Part of a small language model's weights.
Size: 9 layers, width 192, 6 heads of 32 (2 for keys and values), MLP 512 SwiGLU, vocabulary 8192, 5.12M parameters.
Training: a variant of Adam for these matrices, 187M tokens, 5079 steps.
MLP neurons of a small language model. Each row is named by its layer, matrix (gate and up: input weights) and neuron, and shows model dimensions 48-143. Each number is 128 + 32 x the weight over its row's rms, rounded and kept within 0 to 255. A neuron's up and down rows have the sign that makes its largest values positive.
A block is one neuron, or neurons of one layer that tend to fire together. Before each block is what it responds to, as a language model described it from the Wikipedia text at the highest values.

Responds to: Word-initial fragment "res". Opening word pieces, chiefly "res" (resemble, residues, resonate, Research) and single capitals S or N starting a name or abbreviation.
L6.gate496 [132 154 128 123 126  72  98 129 134 132 135 181 118 108 106 149 123 111 114 154 142 100 105 147 212 114 159 127 131 148 107 199 148  68  74  95 166  91 147  84 135 129 126  99 154  96 125 133 100  97 137  81 121 142 174  98 143 149 136 106 146  72 168  86  86  97  58  60 148 118 149  90 102 100 146 163 153 117 150 103 123 117 140 157 148 135 131 181 105  95 142 165 131 130 163  86]
L6.up496 [ 91  95 135 169 126 147 133 115 137 130 164 122 145 123 131 115 114 177 180 141 152 183 128 124 130 131 130 162 136 125 149 151 139  96 128  85 205 112 103 177 175 120  82 138 131  86  94 177 167 113 142  65 172 112 132 162 123 127 113 154  85 170 178 157 148 114 155 127  76 194 107 135 142 129 150 130 153 140 100 189 115 123 109 141 178 105 125 196 160 107  84  97 157  94 172  83]

Responds to: Infinitive marker "to". Mostly "to" opening an infinitive after control verbs or phrases, such as tried to, able to, decided to; also "not" and "would" before verbs.
L2.gate54 [111 138 178 113 153 118  96 133 150 120 165 111 121 138 129 148 143  67 116 112 135 107 139 154 157  91 122 126 125 153  91 109 169 159  55 115 131 123 138 159  73 144 147  96 135  51 102 144 160 102 142 166 154  97 164 149  36 161 122 172 105 166 167 115 100 127 120  68 157 108 100 123  95 170 109 160 129 149 110 135 113 138 134 145 100 141 108 153  76 128 127  97  53 125 120 148]
L2.up54 [ 89 138 107 147 159 182 151 171 154 133 210 137 165  94 125 139 157 115  88 127 116  86 142 175 128 123 129 164 149 100 154 127 134  89  74 168 115 100 112 166 133 141 168 101  95 104  86  96 140 137 209 242  93 119 116 153 133 165 102 133 128 222  80 101 107 147 121 144 133 162 112 152 117 146 116  86  99 102 124 143 117 153 133 113 127 141 119 150 136 194 100 132 142 138 141  73]
L2.gate135 [118 150 102 132 115 164 104  98 104 124 157 120 170 120 104 169 101 136 137  98 142 129  75 141 155 116 154 144 139  97 174 147 140  98  75  65 126  90 154 125 113  71 153 112 118  83 184 114 105 115  94 101 163 157 138  81  97 128 148 110 146 134 145 130  98 151 115 151  66 209  84 144 127 153 182 105 156  94  93 214 195 138 171  61 163 128 139 108  84  85 136 178  72 139 153 147]
L2.up135 [150 151 126 162 129 149 116 138 170 106 156 131 126 132 193 122 147 172 101 112 125 107  85 129 150 121 163 155 138 142 149  88 151 136  83 136 113  87 203 137 158 145 143 128 109 118 136 129 116 107 130 138 115 106  80  92 164 164 162 119 125 116 174 180 125 179 195 178 146 176 121 113 183 143 155 117 100 144  83  91 150 159  98 144  99 109 111  99  94 115 219 141 162 119  79 135]
L2.gate160 [ 92 158 130 187 155 175 111 134 183 117 187 174 161 100  90 161 140 103  87 132  84 176 126 101 137 159 113 155 117 111 164 173 142 145 181 140 162 173 130 120  92 171 106 123 117 122  67 101 111 141 150 171 133  41 171 107  64 146 170 171  74 125 195 147 145 150 178 105 135 126 140 111 160 155 112  81  71 163 147  98 127 113 128  59 123 107  95 151 122  95 155 169  80  92 180 169]
L2.up160 [182 139 154 131 137 110 167 160 159 146 188 146 186  93 169 152 151 151 152 193 113 153  96 144 129 164 186  91 150 166 193 116 154 143 124 136 112 144  84 126 131 172  58 105  57 139 127 127 158 214 115 131 117 109 189 143  98 128 176 102 108 159 130 204 178 196 162 160 163 126  77 113  97 128  76 127 111  79 116  84 105  88 100 121 118  73 124  98 133  92 107 163 132  86 133 148]
L2.gate249 [125 167 148 134 171  85 148 153  96 130 135 163 195  90 154 192 101 156 158 124  72  87 104 110 159 164 113 146 157 138 179 133 160  96 122 139 139 126 101 108  83 163 118  81 130 106 159 137 104 115 104 132 132 119 178 143  83 114 166  96 104 132 173 175 168 131 208  35 150 110 131  98 130 137 113  88  60 138  93 149  87 114 161  94 118 150 130  95 157 149 155 179  94 121 183 148]
L2.up249 [131 111 174 145 132 143 140 134 140 156 189 135 103 130 122 128 114 137 103 162  93 197  74 134 151 134 120 140 154 181  90  90 161 163 151  87 102 150  77 119 168 133 164  93 100 137  95  78  39 125  92 101 145 132 134 126 157 134 156 121  71 118 128  88 124 153 116 105 126 106 152  94 162 114 148 187 120 135 135 156 181  87 100 137 154 113 150 120 157 125 186 124 118 127 126 107]
L2.gate287 [103 193 133 142 171 181 157 171 132 138 121 143 187 170 101 172  87 142 111 128 186 175 140 108 117 121 164  53 138 131 174 155 154 123 138 111 103 134  81 135 159 135 148 141 150 159 176 119  96 129 170  86 119 153  97 171 155 156 108 147 104 134 136  68  91 162 130 112 108 118 102  81 126  90 178 132 152 152 101 126 122  68 133 102  97 117 209  81 135  79  49 126 159 134 112 145]
L2.up287 [129 150 176 134 110 130 112  97 175 170 151 114 126 132 133 112 112  77 151 107 140 122 135  94 191 127 158 113  71 112 149 110 124 121 165 134  64  93 118 152 104 114 123  76 105 111 143 164 105  74  90 202 144 158 162 110 180 163  67 146  14 101 110 149 100  66 157 145 159 202 169 128 143 144 128 153  60 142 127 119  98  79  89 137  90 129  79 127  82 133 150 120 171  77 165 111]
L2.gate387 [107 206 131 147 113 132 115 170 178 117 140 150 165 112  90 147 118 108 118 153 131 153  95  83 130 191 116 140  74 100 134  47 122  81 109 148 102 109 146 121 137 136 161  98 123 148 153 131 174 116 147 172 133  57 164 125 112 151 185 159  61 190 150 115 131 145 153 121 160 161 107 181 134 136 115 194 136  93 116 208 100 104 170 107 155 114 192  96 111 145 133 134 117 144 201 108]
L2.up387 [ 63 166 104  77 192 156 119 149 171 193 141  94 192 138  58 147 110 108 135 157  96 106 100 120 138 125 110 118 142  84 126  91 105  82  98 107  90 178 182 115 160 116 155 120 103 121 132 120 121  98 103 162 150 109 155 102 165 175 181 140  79 124 152  66 128 170 165 116 138 107 126 135 114 148 163 168  88 104 132 198 139 137 141 105 143 142 204 135 150 138 151 128 118  75 110  87]
L2.gate456 [120 162 192 169 173 153 112 188  84 144 158 201 123 155 118 212 132 127 157 125 126  94 110 138 121 222 177 124 154 127 107  99 111 133 140 116 130 101 102 138 115 130 161  99 144 115  79 104 135 163 141 144  53  60 124 112 161 134 157 146 128 138  99 102 125 180 193 155 165 178 167 137 197 103 144 154  74 121 141 138 127 126 119 128  98  31 133  91 168  79 140 102 122 120 134 120]
L2.up456 [103  97 149 111  79  78 110 115 185 166 133 157  93 104 109 119 142  89 150 114  64 116  99 104 166  63 137  93 154  67 178 113 118 125 124  72  98 147 147 126  89 134 139 102 147 113  64 101 126 208  66 148 162  79 198  88 143 101 110 104 148 128 130 138 182 129 175 153  98 104 124  64 147 159  78 125  64 125 143 106 129 138 126 150  74 115 133 125 158 124 103 141 149  99 111 140]
L2.gate497 [ 99 126 146 126 192 159 171 189 131 138 104 101 121 100  97 177 103 160 137 106 120 136  82  81 156  91  96  73 112 110 117 100  72 105 119  65 157 165 131 160 103 107  76 126 107 106 179  85 110 113 140 158 138 140 112 150 196 106 128 158 102  66 163 154 144 143 132 138 106 140 154  76 193 117 118 145 114  93 179 124 136 153 135  93 113 135  99 181 153 163  71  97 139  55 125 157]
L2.up497 [134 170  96 120 120 121  77 109 142 162 136 131 161 109 110 173  73 120 155 118 126 134  82 114 147 139 113 190 126 157 120 189  93 110  83 182 200 165  92 145  90 156  94 111 160 191 135 171 151 196 152 108 114 123 147  66 149 107  67 117 176  97 123 101 191 120 133 130  91 175 178 106  85 178 224 166 158 167 151 203 120  73 155 152 118 106  65  86 117 131 158 127  97 119 152  94]

Responds to: Modals and infinitive "to". Modal verbs and infinitive "to" just before a bare verb, strongest for "may" (may be sent, may improve), also can, would, to (failed to score), or.
L3.gate102 [ 77 180 125 111 103 181 134 134  86  99 150 140 170 140 186 130  91  57 122 104 131 173 127 115 173 166 100 131 132 149 163  77 108 170  89 116 130 112  81 135  87 187  96 161 118  86 205 178 136 143 162 127 126 107 230 114 160 172 151 126 124  82 131 193  95 134  98 126 173 205  81 108 153 158  64 109  85 152 130 129 108 120 126  74 150 104 141 116 150 118 130 136 111 164 136  94]
L3.up102 [104  87 128 110 106  88  74 175  90 167 118 157 175 124 179 157 100 155 162 137  68  69 155 123  93 111 128 191 144 130 133 133 114  63  92 121 130 134 111  86 184 102 139 186 161 137 164 118 122 114 151 107 171 125 150 129 109 122  76 139 172 109 185 106 205 152  81 111 127 120 127 110 171 115 101 152 120  92 135  96  75 218 155  86  87 125 138 134 129 191 166 118 146 110 126  81]
L3.gate117 [167 128 115 114 101 169  87 125 111 144 153 164 133 131  83 164 108  98 139 116 121 131 108 130 141  71 120  85  82  88 172 132  92  98 163 163 166 150 122 134 103 195 122 190 159 132 116 128 153 103 138 156 151  79  87 120 172 115 130 103 116 142  86 158 142 120 187 143 133 102 139 102 130 138 135  94  78  70  84 130 111  61 127  82 128 114 148 140  78  76 126 116 136  37  99 104]
L3.up117 [180 108 147 134  91 150 100 159 130  98 152 111 130 113 103 157 170 135 149  99  82  89 130 139 186 129 137  80 114 109 116 142 110 169 174 109 136 114 153 130 153 140 141 113  83 143 144 155 145 108 125 165  87  87 143 172  99 160 110  84 154 126 138 142 129 101 135 225 162 108 163 133 167  95 105 140 136 168  98  66 153 148 143 102  82 116 163 153  50 153 170 146 131 116 182 110]
L3.gate209 [159 155  84 120 134 220 136 134 138  92 139 180 189 165  71 183 144 139 175 139 157  83  64  78 161  93 109 142 115 146 132 117 146 112 119  84 126 137 137 134 108 138 181  97 178  97 200  63  84 134 160 191 123 181 127 136 129 142  67  80  90 131 140 108 113  70 117 152 132 166 103 161 124  69  56 121  92 112 130 186 163 171 132  66 164 115 163 176 141 119 136  95 120 113 149 101]
L3.up209 [119 161  88 114 118  86 172 149 135 128 159 122 142  75  99 145  88 116 128 171 135 126 154 126  97 110 129 178  82 130 153  73 207  93  87  74  70  70 144 199 150 132 135 157 101 105 166 114 162 122  97 155 148  54 141 165 118 122 176 164 135 128 184 138 119 113 235 115 112 150 124 107 157 154 151 109 182 153 121 106 128 117 108 143  43 109 132 143 100  98 133  73 138 165 100 130]
L3.gate220 [120 156 104 149 119 158 119 146 152 204 145 171 112 147 117 143 169 105 160  78  83 126 114 138 132  96 137 115 131 171 120  84 134 131 126 140 102 141 114 196 140 118 148 135 145 132 124 198  96 144 108 140 148 138 157  59  77 180 171 151  71 132 138 110 146 157 191 170 107 149 133  98 147 115 153 134 191 105 129 161 175 156 111 129 139 102 173 108 157  52 124  75 129 137 116 147]
L3.up220 [135 121 158 133 157 157 138 160 125 121 121 193 146 127  59 230 147 119 149 128 203 150 115  37 115 168 126 152 130 126 135 135 145 122 152  63 125  77 162 136 136 151  86  54 161 129 123  98 120 142  81 116 147 106 151 130 148 128  83 204  95 123 189 137  61 148 173 111 107 151 161 138 114 151 181  73 170 141  84 157 102 141 194  51 133 144 128 115 134 123 111 126  68 132 103 163]
L3.gate229 [108 207 152  84 126 102 104 163 146 111 152 134  98 135  57 121 106  15 135 113 166 157 192 167 154 150 147 156 108 145 145 142 153  73 126 149 135 126 160 168  88 150 115 137 177 153 160 114 104 164 112 176  89 150  91 162 176 195 104 121 146 140  83 138  93 117 111 133 117  61 164 185 101  57 160 108 152  84 118 113  69 121 181 141 169 130 133 117 116  89  95 106 134 161 140 130]
L3.up229 [ 84 122 115 162 236 120 114  80 130 104  84 190  94 127 166 115 179 133  81  83 132 135 143 151 170 115 180 158 105 120 126 103 104 148  74 119  90 138  59 178 139 116 116  85 142  93 171 138  60 113 200 108 134 164 146 101 139 101  61 150 143 132 105  82 114 132 135 132 150 127 159 105 103 101 104 195 155  95 141 146 123 112 131 106 140 180 110 132 173  80 116 115 155  75 161 104]
L3.gate290 [107 124 147  16 124 178 100 206 173 113 113 145 155 127 124 179 153  68 105  84 146 130 135  98 101 124 150 217 112 110 179 101 101  82 103 133  90 103 130 148  95 145 151  95 129 165 104  80  88 157 164 137 138  91 161 121 112 187 158 130 108 131 121 103  68 115 118 103 171 113 149 176 116 155 120 144  68  75 112 177 154 144 161  49 143 147 173 146 132 148 122 105 143 141 143  76]
L3.up290 [123 166  82 145 124 128 123 105 161 100 131 163 174 158 168 146 123  78 187 141 119 119  92 152  90 114 124 145  99  79 151 136 123 121  95 163 155 109 168 158 149 175 190 114 136  68  75 138 170 157 157 139 102 124 179 100  46 152 141 133 123 137 151 148  74 146  97 133  52 111  67 159 181 179 106 170 140  73 107 124 159 152 163  86 107 124 160 135  93 143  76 101 107 165 127  77]
L3.gate323 [110 189 119 116  69 119 105 146 149  93 115  73 129 167  82 131 138 150 126 190 137 153 157 121 140 143 174 201 121 131 175 110 146  71 112 182 128 101 160 119  98 109 183 122 168  98 177 134 122 105  77  99 126 185 137 169  46 160  68 162 153 154 126 134 122 134 139 171 121 149 130 162 123 162 201 155 116 122 110 107 150 113 157 143 111 143 170  99 153 144 127  92 106 177 110 150]
L3.up323 [141 105 147 125 149 127 176 109 103  80 117 154 132 113 107 149 132 171 144  91 152  37  95 133 132 109 141 163  98 157 130 147  99 190 107 168 112 132 100 145 107 151 139  86 105 113 129 127 106 137 102  94 109 105 165 126 133 146 168 114 117 142 123 122 122  97 144 130 147 160 201 124 147 120 145 114 127 119  62 126 115 150 124 106  93 172  98 125 164 148 165 112 167 118 130  78]
L3.gate409 [126 101 165 142  82 187 121 100 120 166 153 100 156 102  65 103 169 117  70 133 103 149  94 140  99 138 151 130  83 114 147  83 119 138 154 180 144 134 144 187 183 144 136 141 165  90 106 153 121 122 153 126  84 140 145  89 107 146 178 122 110 117 134  77  98 162 119 151 125  95 152  63 116 116 163 146  52 160 151  99 124 187 149  98  92  85 111 126 130 109 108  94 111 112  92  69]
L3.up409 [156 160 142 137 123 136 183 106 147 125 128 125 148 159 142  84 148 141 132 152  86 134  80 125 126 112 203 147  83  92 115 179 103 179 125  92 165 170 138 124 130 141 124 190 159 140 135 139 201 108 144 142  79 138 135 189 116 124 168  71 120 143 137 104 110 147 154 119 133 159 109 105  69 110 141 187 108  93 148 108 142 108 132 124 146  87 116 127 132  78 164  55  97 123  89 112]

Responds to: Mid-word fragments. Word-internal subword pieces continuing an unfinished word, especially "che" (Colchester, luncheons, cheated), plus "se", "ce", and hyphens in names and compounds.
L2.gate58 [172 101 161  70  98 153  37  87 186  97  97 120 112 146 141 184 101  88 126 165 115 142  91 110 145  96 158 128 100 134 165 182 147 153 176 131 147 109 110 196 100 116 122 141 173 168 142 149 132  80 149  87 168 103 157  78 164 141 147 145 118 113 119 107 129 125 202  93  51  94 126 102 129 123 145 152  90 105 113 184 123 148 109 177 108 121 123 122 101  74 111  93  97 132 153 100]
L2.up58 [122  97  76 116 126 120 131 171 162 131 195 206 123  62 155 119  76 135 138 143 115  65 111 179 127 137  97 119 206 117  89 123 163 139 103 132  98 146 111 117  86 105 100 135 180 182 130  84 152 134 166 108 128 150 174  89 127 117 120 172 121 131 104 142 148  96 149 128  99  95 151 106  63 142 177 140  90 134 129 137 165 145 133 100 117 161 135 157 174 120 115 142  82 121 129 155]
L2.gate61 [123 169 122 159 130  89 123 127 102 131 138 147  98 153 134 151 127 150 145  79  95 150 108 135 116 134 178 122  73 129 112 102 111  50  97  77 131  93  88 153 132 188 135 164 159 134 152 102 147 155 113 149 115 108 156 106 116 160 185  89 161 113 165 116 156 179 169 124 112  85  66 108 134 182 130 114 125 121 173 144 153 123 103  69 110 116 128 144 158 150 118 176 156  80 195  71]
L2.up61 [ 99 122 150 158 133  69 159 109  59  75 185 166 123 172 120 119 142 156 166  91 163 115 142 191 139  85 138 154  88 171 106 119 180 141  97 123 135 111 110 131 104 104 125 141  79 158 140 109  97  86 113  95 147 101 105 100  66 136 158  98 151 123 121 129 149 147 150 177 121 142 120 140 144  99 111  66 213 158 151 160 150 186 138 142 119 129 109 102 102 138 128 199  84 120 132  94]
L2.gate124 [181 133 168 172 137 129 100 113 107  80 216 160 126  83 191 169 109 170 159  98 116 142 142 164 202 100 130 102 135 129 117 143 157 106 116 196  78 155  75 145 112 149 154 159 133 180 142  79 115 104 143 136 117 133 137  85 151  87 125 112 142 112 114 118  84 192 134  86 142 172 115 135  93 150 143 124 126  98 182 148 151 104 167 110 153 224 215 143 141 148 161 171 191 153 180 120]
L2.up124 [ 97 104 148  50 136  91 108 115 141 121 113 138  69  83 153 120 114 119 152 108 126 165 148 110 135 115  98 109 143 104 153 135  95 123 109 181 156 145 156 150  74 120  87 135 153 153 139 244 155 131 110 124 118 158 208  59 129 159 126 155  86  68 169 151 104 186  94 120 120 137 149 119 135 111  93 151 103  65 115 159 135 117 100 114 141 121 139 102 116 129  75 127 123 169 142  97]
L2.gate260 [128 110  67 179 143 102 100 135 113  86  90 189  74 143 138 146 124  87  99 124 177 136  80  59 132 122 116  99 154  95 192 180 188 113 147 136 128  76 115  86 128  67 150 113 150 136 115  80  84 192 107 101  83 112 184 149 189 105 105  96 126 142 132  44  93 123 136  66 110 100 119 108 149 162 167 150 182 153 162 129  99 135 154 144 140 164 146 129 143 118  79  70 106  92 146 131]
L2.up260 [134 149 165 107  74 146 187 147 163 150 105  95 115 121 101 133 105 128 134  80 144 152  84 161 114  67 133  92 116 130 111 185 110 150 145 120 120 132 201  93 154 153 129 203 139 100 131 141 144 128 182 139 126 122 132 121 120 117 129 113 139 109 131 129 124 123 155 158 155 101  68 148 204 124 138 115  91 149  97  97 175 133 143 120 100 166 106  45 126  72 106  95 110 209 188 202]
L2.gate331 [109 124 148  38 154 194 134 108 133 157 178 162 110  86 106 135 153 118 193 162 157 146 184 128 150  99 171 177 125 117 143 127  79 135 144 127 159 126 120 125 166 114 141 114 149 115 142 100 149 102 118 149 126 100 156 146 118 130  65 143 181 122 109 152  95 158  91 129 139  81 146 155 124 173 119 137 137 158 180 135 118 255 162 149  82  61 168 196 130 124 179 107 106 148 119 163]
L2.up331 [137 137 159 156 166 126  93 190  98 109 109 169 112  97 164 182  97 143 109  88  58  78 112 128 158 104 109 114 180 152 139 152 110 132  86 137  69 128 158 103  89  93 197  84 131 134 138  56 182 114 191 142  84  69 144 130 124  83 108 145 130  65 149  64 162 156  94 142 160 139 174 115 103 122 173 189  85 120 142 113 130 103 127 106 104 203 143 123 137 163 108 133 102 150 119  65]
L2.gate339 [107 138  98 151  91 129 132 121  71  80 124 146  96 161 119 140 159  96 109 149 158 158 133 144  51 106 133 118  81  90 138 154 165  87 116 170 106  85 135 117 166 169 155  97 117 184 160  81 149 111  90 134 202 128 137 102 182 104 164 144  62 146 166  68  94  63 144 149  29 122 121  79 135 196 131 157 110 131 115 111 200 146  78 155 147 112 107 166 207  94 131 148 158 183 156 173]
L2.up339 [142  75 130 186 151  51 193 118 147 193 129 120 121 143 140 115  86 113 122 127 151 144 148 141 146 154 103 134  71 123 103 118 142 124 120 129 171 167  99 121 140 114 126 157 132  91  98 137 138  70 135  79 114  93  44  89 138 122 143 156 191 145 112 110 140  71 109  82  68  47 125 123 119 121 111 161 124 166 149 145 110 153 134 148  64 138 106 114 162 104 146 164 129  65 148 100]
L2.gate381 [ 98 113 143 143 118 128  93 146 135 135 125 130 124  78  76 123 149 119 102 102 149 121 174 168 176 109 167 128 138 145 139 161 167 106  48 110  50  51  65 152 102 151 184  94  83 111 157 123 172 198 103 114 140 193 126 127 142 116 111 154 147  64  97 111 121  97 123 155 137 164 143 117  74 154 136 140 163 145  87  78 106 147 127 192  63 132 141 153 120 110 126 162 104 198 127 142]
L2.up381 [142 125 164 185 168 135 145 130  91 140 158 105 152 126 195  98 139  79 116 117 172 169 149 155 148 143 143 114 109 170  90 121 118 151 133 142 151 152 162 128 104 140 108 129 113  98 125 102 129 123 120 135  72 147 104 134 147  95 160 118 163 137 102  93 100 155 102 162 144 160  71 153 163 130 182 150 123 148 170 131  67 144 140 140  79 140 123 170 179 185 104 118  79  75 110 143]
L2.gate482 [135 135 147 112 107 127 148  98 133 163  80 122  73 164 172 134  82 128 117  96  78 119 161 106 116 116 140  97 160 127 197 126  89  90  77  74 131  36 134 130  59 123 167 126 146 117 110  99 160 133 132 114  60 127 126  99 154 104 149  85 192 153 144  99 143 140  84 142 109  84  60  78 125 149 105 117 140 113 123  85 108 152 130 137 101  99 177 107 153 110 175 114  83 120 181 151]
L2.up482 [ 79 160 129 162 125 120 103 108 109 108 150  69  75 182 173  68 119 141 133 100 124  93  78 145 133 117 122 126 133 104  89 122 125  79 159 127 113  98  77  57 105  71 127 123 167 158 143 178 168 117 124 107  96 152 180 110 149 157 147 137 120 135 118 132  29 177 117 135 116 149 130 119 182  63 170 153 169 138  82 126 157  90 119 109 131 141 139 113 151 104 101  94 132 131 120 137]

Responds to: Mid-word name fragments. Middle pieces of split proper names, mainly he in Rochester, Roche and Lockheed; also is/was right after an article's opening subject.
L3.gate7 [179 166 113 140 138 161 136 156 165  57 156 160 138 134 125 168 107 145  61 108 115 122 147 114 217 134 152 113 148  88 159  77 138 149  80 133 103  92 132 149  78 158 137 142 153 166 121 110  76 199 146 104 151 156 150 128 169 116 106  84 150 147 113 149  61 118 180 168 100 127 161 114 147 151 157 150 131  98 149 135 117 135 176  92 108 136 172 168 113  53  96 147 152 148 159 149]
L3.up7 [204 154 115 125 141 129 115 202  98 116 130 127 135 163 113 108 122 136  94  93 115  80 107 108 130  69 137 129 176  70 114 134 160 104 198 140 152 138 188 129  96 139 131 115 117  90 131 173 136 185 121  86 133 134 107 148 173 109 138 105 122 104 136 128  98 139 117 166  89 137 112 143 122 147 155 209 205 163 107 138 103 109 149 118 125  93 151 160 103 121 146  92 151 117 135 117]
L3.gate119 [144 101 114  84  83 141 138  89  60  57 146 118 139 144 106 198 136 113 184 120 136 112  79 123 121 103 107 166 147 139 115 101 205  74  94 123 146  64  61 115 124 153 107 109 121 115 158 108 160 123  67 140 138 162 127  77 141 152 128 122 116  78 203 156  85 108 172 129 105  47 129 131 128 132 108 135 121 152 139 109 146 145 156  53 139 133 178 127 129 125 127 125  59 141 167 170]
L3.up119 [109 107  84  67 128  99 122 140 135 104 152 160 193 111 112 178  89 135 163 124 140  72 152 130 143 139  85 161 165 155 136 147 130 108 146 156 127 110  45 133 163 179 106 119 115 131  97 147 194  49  96 102 115 150 224  88 141 144 135 129 124 145 143 150 126 125 141 218  89 111 135 144 136 114  18 150 133 191 111 105 141 127 131 101 135 117 109 131 183 131  78 119 108  82 159 116]
L3.gate122 [129 158 108 105 119 126 124 128 170 121  88  88 146  56 118 165 112 147 165 109 148 147 134 123 113 129 100 172 193 169 107 104 141 134 104  73 156  94 139 157 108 142 188  81 111 133 169 171 155 137 146 156 175  95  85 149 157  52  71 122 128 101 177 118  96 142 124  87  84  90 125 104 123 178 161 126  70 105 143 132 108 145 162 123 168 115 134  38 130 149 104 109 103 143 140 129]
L3.up122 [ 86  97 141 101 134 154 107 115 146 102 181 145 156  93 141 121 139 133 184  83 182  99 148 135 125 186 150 150 167 171  77  97 136 115 108 136 103  43  90 107 100 134  75 105 111 148 147 131 182 107 155 147  83 126 160 134 169 117 100 149 167 112 165 124 150 101 128 142 105 110 105 103 104 141 147  95 137 160 173 135 174 146 123  74 154 126 104 123 162 215 120 171 122 173 185 230]
L3.gate259 [114 187 169 158 159 144 126 117  93 134 110 105 114 126 114 119  99  96 145 111 132 122 180 162 172 109 103  98 154 110 202 123 151 110 120 132 131 122 137  90 127 114  69 163 176  90 146 139  59 124 130 133 116 119 152 118 178 151 134 139 125 127 137 121 153 162 188 107  86 162 121 203 158 116 108 149  94 124  82  84 111 130 132  93 193 108 167  90  59 128 100 117  93 120 187 180]
L3.up259 [181 141 106 100  61 160 158 151  95  82 132  91  91 137 120 119 195 127 107  83 110  99 118  81 139  90 191 191 139 184 162 136 109  87 106  95 121 151 138 161  79 118 122 130 147  91 104 166 164 151 133 165 143  78 116  90 171 153  82 162 125 107 172 145 105 143 135 171 118 135  89 112 113  77 147 110 117  81 101  85 127  78  91  79 157 160 110  58 141 100 152 170  82 164 131 141]
L3.gate266 [110 132 124 110 111  91 104 153 117 102 111  86 116 156 103 124 144  74 117 146 154 135 121 110  98 124 128 105 129 128 125  88 124 141 108  65 114  89 135 124 182 157 124  88 130 167 126 128  66 102  60 139 161 184  89  76 161 147 134 146 102  93 129 124 121  81 114 163  52 116  95  98 109 180 208 102 107 144 112 145 218 101  83 117 136 162  90  91 148  97 119 120 168 165  87 138]
L3.up266 [105 118  72 155 144 141 119  72 184 121  85 103  94 181 121 134 167 112 138 112 129 131  56 149 111 103 136 136 116  31 127  98 148  97  87 176 104 143  93 147 123 103 198 134 121 142 124 147 178 136 115 164 136 118  99  84 155 161 204 148 167 104 135 127 133 139 123 104  90 142 111 106  95 162 144 138 165 173 171 146 144 116  52 160  71  77  75 134 174  98 111 127 131 121  73 129]
L3.gate305 [144 126 162  92 138  96 154 102 125  67  75 110 133  70 114  99 157 149 149 143 120 123 122 183 141 134  70 151 128 138  91 177 146 143 171 103 135 110 101 150  84  97 156 141 113 128 190 119 165  96 116  73 180 141 119  98 129 103 198 111 137  98 138  82  87 138  83 129 129  88 116 132  73 166 141 122 121 161 175 130 105 114 129 160  99 119 150 140  88 120 105 114 144 147 149 182]
L3.up305 [145  97 113 107 143  55 162 144 119 138 124 183 162  86  71 125 185 137 178 138 155 100 166  94 192 162  92  81 124  81 205 115 104 172  81  76 112 166 161 106  92 138 111  78 133 188  93 122 108 109 116 133 121 134 125 106 213 110  89 177  72 168 125 131 116 136 157  94  97 113 124 133 121 151  85 202 111 124 146 121 115 135  72 116 123 124  95 132 115 133 123 115  85 109 115  92]
L3.gate397 [115 146 114  80 112 175 132 119  85 109 158 154 123  92 138 134 121 143 149  97 159  87 127 135 185  80  97  89 136 102 105 119 142 128 139 151 138 107 160 136  74  98 153 113 101 139 165 100 111 124 120 154 143 146  89 135 126 153  74 111  83 110 144 185 142 100 132 168  85 110 152 162 173  88 176 146 118 155 107 190 114 115 122 171 116 132 163 128  95 126 218 119 109 198  65 157]
L3.up397 [ 70 126  81 103  98 191 106 135  61 104 156 127 126 114  81 111 106 106 133 113 167 150  96 126 136 107 152 122 121 108 116 112 145 112 166 137 170 120  98 143 135 148 158  69 128 130 174 130 171 118 154 144 133 110  91 104 111 115 123 151  59 143  94 140 171 140 185 154  95 157 163 115 156 111 143 171  57 142 138 160 151 104 106 168 118  77 194  92 129 123 151 137 111 164 144 174]
L3.gate441 [144 142 136 173 132 153 151 105 116 122 111 160  81 128 113 163 112  89 126 130 214 159 131 145 162 123 130 117 100 100 113 112  82 142 109 114 161 119 171 115 119 160  38 175 112 146 133 129 200 114 108 144 155 106  87 167 170  85 106 109 117 204 104 193  78 185 164 142 114 161  96  77 140 209 128 163 111 100 120 167 155 131 113 155 184 131  94 159 114 125 115 106 112 143 124 158]
L3.up441 [141 156 158 125 118 142 154  50 106  94 139 109 122 139 107 164 130 131 153 142 134 113 104 111 142 130  78 164 157 155 110 114 158 110  84 130 142 138 121 109 101 128 187 117 103 131 176  97  61 125 122  53 161 152 141  52 113 168  69 136 135 128 173 161 101 105 123 134 120 112 153 114 124 112  98 113 144 124  94  85 159  83 151 109 119 131 155 190 133  65 109 141 111  91 149  71]

Responds to: Clause-opening prepositions. Prepositions and conjunctions opening a new sentence or list item, mostly With, also While and After (With roots, While at), plus mid-sentence to and with.
L6.gate313 [132 157 100  85 166 154 153 130 114 129 170 116 175 139 104 139 158 127  90 114 131 105 138 113 229 102 113 118 176 127 174 133 125  95 122 112  90  82 109 161 113 159  74 191 163  88 140  94  84 143 148 106 128  87 115  93 129 139 106 108 196 120 129 143 188 119 110 131 205 150 147 137 163 165 108  98 189 131  85 107  66 169 122 125  81 119 126 127 104  82 147  94 108 146  94 104]
L6.up313 [176 137 116 121 119 162 107 133 112 110 212 122  70 135 153 118  54  83  81 107 122 113 148  96 199 105 166 159 120 163 131  72 103  98 127 158 191 138 109 112 135 208 130  77 120 106 150 140 111 104 144 175 172  68 147 180  95  98 130 178 135 152  82 139 128 153  57  75 123 125 173 117 130 143 159 115 126  79 114 137 130 130 201 153  81 167 100 168 156 107 107  67  76 128 116 149]